config.toml
num_hidden_layers = 11
hidden_size = 256
num_attention_heads = 4
num_key_value_heads = 1
head_dim = 64
intermediate_size = 1536
vocab_size = 573
hidden_act = "gelu"
norm = "layernorm"
norm_place = "pre"
norm_eps = 1e-05
positions = "rope"
rope_theta = 10000.0
rope_fraction = 0.25
qk_norm = false
attn_scale = 0.125
bias = "none"
tie_word_embeddings = true
parallel_block = true
init = "normal"
init_std_qkv = 0.0312
init_std_o = 0.0
init_std_up = 0.0312
init_std_down = 0.0
optimizer = "muon"
learning_rate = 0.00525
beta1 = 0.9
weight_decay = 0.03
lr_head = 0.00498
warmup_steps = 200
schedule = "wsd"
decay_fraction = 0.496
decay_shape = "linear"
final_lr_fraction = 0.1
batch_tokens = 32768
max_seq_len = 1024
doc_mask = true
train_tokens = 272500000
max_steps = 8317
dataset = "wikipedia_en"
MLP neurons of a small language model. Each row is named by its layer, matrix (up: input weights) and neuron, and shows model dimensions 0-191. Each number is 128 + 24 x the weight over its row's rms, rounded and kept within 0 to 255. Numbers have three digits each.
After each neuron's rows, "fires in" lists the words (lower case) most often at its 100 highest values on Wikipedia text that the model never trained on; "fires on" lists the tokens most often at its 100 highest values on Wikipedia text that the model never trained on.

L6.up1409:116156111085157140122127089130109132159146110086164153085139110153104140094131115108123108131170120104131139112121154145131144132131136168099122128154119164141125109150077129141112148117118159151106095135174102167141145132127154113131117159154111139124134143107104067110131162132110155073081111092154113106083113153149073168163131099109127134179103120148115119142124128111144125125138170159169147133116120156104150104092142140112118146139128107115151144107139151136085098145133151148144151122126101152150136115137107124144096127126095087169119102125148160059141160107130129101
fires in: "between", "however", "because", "two", "after", "years"
fires on: "w", "c", "ver", " y"

L8.up33:164107128139113148145103150132152111103118129134087119174103121106117151099152063125117156144160120164090114117098157156133113082171118110110099123125131106094129152130127122129114140148096125160133107157155129134136093118119148157120076113114118110145146133121182121165157103065127191122108121150168151138120111134118123083117141142129112125150105162162111134171116143135176138092150126107112117140111103108135131124121122106095125173148104103120156094109138120113121116121118099113174145132157113201123131137143073113159082152122067127128129127087144138107156136123115145150
fires in: "as", "cross", "ran", "crossing"
fires on: " as", "s", "an"

L2.up410:124158101143176081117149149133107154141147185167153097102142097139158093088122131146166167136131130098116095127139127162115115129171126159110124125163124093137136136155129124113170160113119141158127202137154116136123100144095133165086137090170095150148102133124124111130126160116104110141096107098109082166125073101127134172172131141113115131147133150140104137121129115120138109171180121097130131082112103102089128144137112126097110097119132170109127115121094108118144136133113118105171161118133168142110161116147124102110153114140130106125154084139154118160085120100116138116
fires in: "university", "street", "steel", "reported", "green"
fires on: "ers", "el", "en", "et", "ort", "ow"

L7.up799:171151138143151121177110180129115097119136091184115161138145143150134163080121156120145153106091128095130153087161103133128138119129078116110100129129122103125178132131120112145103141083165119168119124119118127112159167051140101104140126168130139143125121121154135091140099123091141159157166096129155107131125107112104108137112100121082077088101116106154111103141100154153102135139120143109123136111116122165133119110145132121120099147102139094133189100168129139100135099127098107147119128136174132131099146113092075138129108124078114116116077111119165114132114121115139121123
fires in: "of", "january", "no", "m"
fires on: " of", "u", " m", "o", " a"

L2.up856:179144120114129139076083156137092136137116165123107157100112148151102082115129102141160135118108165126143158135139139138121193123135137151141127133101113165048118146145099133136124128097094132143149151080128152120144150130127141116146112178090144116110142131138136129122138096142117114147093112132092121125177136101130154141132171113214107137158147150112143119120107158122144085155108124136157114147127129113155106098111140119128132157113143099149131132155106149104154105161195156125121116117137104130104138169144162081123136122157127145119125129142119142154149136110097160112
fires in: "20", "2000", "2020", "speed", "20p"
fires on: " 20", "ed", "20", "a", "ie"

L2.up207:126162114117134095139117108132114122168166125089128173122128087105163124151086069153131092134075090125131116139129106126148141118106150142148159158129141086133119104124107100127139110162105144098132074119096149135107151135151070134137160117129149120148093159164141117139114158109141127135114152157096118083141110160175144109130122109131131118135104144106131134108122107118123118188174114126109122154119131135122126166117112177122101122099152148151126127107113156142138121181121130116165113139155110108126150163103138150089131113110112161094128121153104167116192161094134189152
fires in: "september", "t", "death", "mexico", "to", "left"
fires on: "t", "x", "h", " to", "l", "m"

L2.up916:127156139157148160138117143116089095131098134124104110184184130156136116114136153104110104136111145115137121131144130154126100161141127119123136098122154097180143129104130106145105141128122161124164142110138111102103112102120116116163140100110113145127106142080114140175120116111051160092126070104111159129125106131134143086145157147167124134125121153130107127133132106102155132115094140123120142124131148130111125119120161144160142132129127137174123128104104136144128092116111110154111138144174165131163080130102131074084134126174120143102117149135134124126135097126122103103
fires in: "not", "november", "had", "noted", "though", "along"
fires on: "ot", "ov", " had", "ou", "ong", "id"

L6.up669:119142125145141117097150134115113130138111149116115089140147092105117132091141146176164128151150139098102152149145124144100132112135102146146110157154120134144123073141102087139127147138158143082150117102139155126136143145135144133155113109141128111141155162132133171151126142126094129100157161117110118166129116109054107137133086086102148159132129106134133139144116083143135187105159128103134097115121131129116165120127132150129079143136137143138135089108162128158156161110064082121142125129125137112106125116141129122162139097133134096077149076099091113078162119080126180134
fires in: "when", "where", "until", "while", "equipped", "unlikely"
fires on: "he", "t", " wh", "h", "k"

L7.up878:099129126121110144157149112151100109114149156148140085111124136154105136115096201130135110148096110093146148157145119129082146136150117136118115093126139136132127146130163101168105153113139140135151084112174175102103124128134135116148095088103165129125145111125090120153091126096150120180070108120130099118096148111106117132157149149083103092145099094133120146140113100137160141141103121177145135135098114099098165099108113148146140156112116168123144153117126128111154099118122118141101098117083133152137103120161087123078151139106123149158127126103149136137133163137146127121
fires in: "of", "first", "that", "the", "usa"
fires on: " of", "irst", " that", "S", " the", " re"

L7.up215:172149116096156136130102115125136129129119126156156145121158110139218089113112142133119142134105099157158143142115140137086127087187111093101112161083142150148161117115144165094109118143129145124101139171099151166101133137116110116157095129113160143152120104087101116141149100152136102082146107124126122123125097147140172151109102135166148108121127145129137151127158140149081160116109159131086094150084131113128099112095127149136124076142111131132118159118112124090126139120135122097121093132109138162141160148154150117117163148132130125110134175110103064138108134078111110124
fires in: "also", "the", "later", "university"
fires on: " also", "er", " the", "ly", "est", "ity"

L2.up26:139129123121111114171185160136113159107125150129119118120127103161082123142115111093149155156139156124123166138104106112137107111155149149073115103120131132079074143134079102138142157163110118134118097164065099146124120121138135133153127137105129136144099132137148144124159114069129090151121137140155135102116150138155118137106170109127074094121156091120164119092146122150111099107090112156147113126106134166138110157145169110136094071109144104111135110134156153128119109116154127119103128112121119149165097134132127154123171132089080107113162141130166150118155167129132123144
fires in: "government", "good", "goals", "governor", "go", "going"
fires on: "o", "w", "ame"

L2.up475:142113130140101120112161167153161135146126154104101137161095115132160088135106090121105144116126131138124150145162136152148141116151121133111130148137147141125122111123118139121096115115098163143145123120115112135096121122140127111123121113152131113134114148107090145133138105142079120139216128066103119127113126124133141158107088124134144148127117080085160137106121137208167148098182135129123095113134144191123162106097143146116115171142120101111157132120077097113120177137115113151121112155136187150122182132198101153130131082145123123098156149139100131157133139111118153105
fires in: "work", "debut", "works", "rokkor", "reign", "worked"
fires on: "ork", "ign", "ok", "ut", "il"

L2.up1066:113141097130137135146140128141118152081138137131203091126144112135106109136156158162136120145130136163116098139110111148163106103147136090093144075142138113130099124117138170149090080128112145141122101122135109124131099180171147107128159152078107110131124132158134133131147135117102071116124098126131105128161177117099140131144124134136113124149064094110152145119089133127098117108088126148188092145092133103122171131141144139104125122126140133168121124127147190129130110126111094098125148120114123157155142147138138090154141128152076117096108176117126151084115159140179104162
fires in: "would", "university", "older", "could", "august"
fires on: "ld", "iv", "ug", "ang"

L2.up1373:150126102127106096120186149109117119141116127112114176133106132156120152123130100170114142121124117126128121132132164144114131137161096116145157129127166166154076100165116142199118119118100124164161072130128140092116145102136132146104125088153132143146117147117087158088124117107173129135133105052160125142174081101182103103138139141162156143140111136120127122106140168138125136177129145108131127135107092109080123132118120158141072118100122108127149154116138084109123117117141142121132151124088155124142131072151106100104137160159144123125138136160166122130096162174135129174
fires in: "american", "began", "america", "george", "house"
fires on: "mer", "an", "ge", "se", "ce"

L2.up659:101138129137069131097157105111157169133128108090135101149128155158112067132128083090088110067174131167141159122110153146146147104124092086178162140123144112152112111141160150174128148127124099147078131176129176126120128119122118118125125152111121131122146091162127107115119126095139139171131114090102127130114118115120105127105170166129152116135154144129157151116105110116139150150152113118132144110148116113117096106134142116111083111112146125113142132107128105149119103131137094145120129150148129157170124170119174114128071102129110197116143166123134118112139123150122127123
fires in: "her", "10", "northern"
fires on: "her", "0", "h"

L2.up1298:142120106100130085145095120126119079105141122116141108123133091152126112125146130135126101127082090126104148115133141113142136114116143105154166156131132136119135097153118125154146135143150130150164118104162135135120153125090117194115126133138140109127129201137145115116112130140083143144141136113113144086091091076086135134176123115135134154123137137132093082122115144137159156134113138166161092152122152177149116132202137117186187083123109125123127128138093114096146131169105124123093123090102137096170130087134107121163121113138134125149123126137077138146096131112152125153
fires in: "also", "date", "not", "future", "day", "days"
fires on: " also", "ay", "ate", "ot", "ly"

L2.up1439:122131143105148127134137111139128120176129160176154101114194110082141094143109134089128098094104148127161133132117093200151129141118118146135173152126124133112153111132136158125153127098137126157085132155141092087154102127145111105107112155086122109145135121132121130126144080101164125140095185122088104141156126136092131124094133123065165173149126114122152137114154125089110140144137116150115117161119130108115111168132117088118118101147129162138104103167139160149072079088177104161101125093139118126150154123139128102117161131147128113134135108147110104140091098135131097090
fires in: "born", "university", "richard", "branch"
fires on: "orn", "iv", "ich", "x", "ch", "ord"

L2.up195:135192129099133138104109189117142142150136141173149129116187088126117147139126092128112121127152084131155128143123109154105145112111122097123103098098149096106118118112109173132141092120130099124111132167143093094073146107075147128084122105094156113131099140101139164122117140127161141121105125096088158083131129082154148110119161149098145103170070145127123118156139173176126119112139128115145145137123164124116147128107152116149119104126129132141125110114109147133128149085126070128115103111136144126107116166084124166117162129158142077141118072110101104124118137142127144159
fires in: "january", "july", "18", "york"
fires on: "u", " 18", "ork"

L2.up1010:130127128127147126137147147129140125145137088118136158124148111139118077134136107128172175143128138124096128156152158147153154167121136114149127146128151106136129134086117124133117149167133157148112105126113139107129156182133075139095162181148152105143115158124099133114078160142120143132122160092104111076116151144103092145114113114105110155099143143127149151136152093159150116136107161101151112195112165116135149142125101133122055103159100156151128132107119145163123099081089116106099096146153152142141134126173136140068125111049131093102119141115128153116126143101105115105
fires in: "under", "until", "t", "the"
fires on: "nd", "t"

L2.up287:154167147125141147143130102131101103098129125153135131127164132134135148133086131124101150100119136129117087155076076104112127159147092141154108100135120098128128101132151093161135130119135151120146175119202131163096152144145118092171124156157102113094119170119135089126180148119089093126114119090137150157126130122119135109133146141141113147135072145108167092128113088104142122164155121100138113130148158109152110138118126147139108137137103118163120146123135137098126164111118118110091135154089111130148119180127136157125130140110122176107133158146119111166097121137119135122
fires in: "march", "long", "may", "led", "late"
fires on: "ch", "i", "ong", "ay", "ation"

L2.up300:133159126148103162121143117143130140162158159116147157114146126104155087157096131107165112168154142123130119107111106191138088133078113130103103147140105148171121116084081100132142073101096144167109177161121150139120126146119114103137136148131157130164119144138152109117148107117089118095157131100121167138148106117145151102134110153115137127102139123061120117131109102112121098129166119113150078112119126091134144114140131106099121132181113172132113108130139103118082094087138120161116124128110124119118142111125130133132131146175177175108129150116117115153096131123100186144
fires in: "most", "song", "along", "boston"
fires on: "ost", "ong"

L7.up742:151145120163105100091090112131084172123116101181135170149142075114138109128126057161116119161194115116129089100183128125112122122105136169110132146141144136093122150108124091102123116120124105105126169120122105175095152139131135090112087137122139133123116146127165169090108140088103115176107104130103126119121152125128090089140118143084123146122168146134153091108147136093108140148113175113076097137107162104147165120144117149105120125148105110125140120109107177116114105117146134101112151135125132110136167150123141094125114095133138149121099135122121167079175095100115133139
fires in: "more", "live", "song", "launched", "she"
fires on: " s", "ore", "d", "ive", "un", "ess"

L2.up997:127125151162083159168109167112147125093087074113112090090088137099143146166131115144174107065125143108120141148081128134124095140142111099144103112140140114151168140121098108123090147106144129110161140112108131201140184133168129114123120122115124158103147131140118128156130104125122126129128111114124110164139112127164144154120116120082139140126155113135139147086167142110116115133127135157162120132186120137151153161090140099112083126143137122131121116155185172112125104158101124108139124168155154130102094143133168156181139114140123122115190128103143136154133124138125100104
fires in: "after", "northern", "international", "over", "interstate", "of"
fires on: "ter", "x", "ver", "her", "um", " of"

L2.up150:113085114153126127088206169103142168095117171124106105128159115124131155119107068138117121154132106156122098138120139114110152088139104080135106162142125154082155119077119103112094131108108135129108141162152097156115108168090114125118160106146159127124163132131143114099134107128155113133148147120131114165121149131133137116100137128160120116148170111107149122102084119107132142123131085144163127139114111162121133102144123114098111132113075113174146130138120163130127159131138107095118141118101109114162096102083141117151152169108120158113103163168145130133139113160145097110
fires in: "president", "old", "older", "preservation", "present", "league"
fires on: "res", "ld", "e", "er", "ce"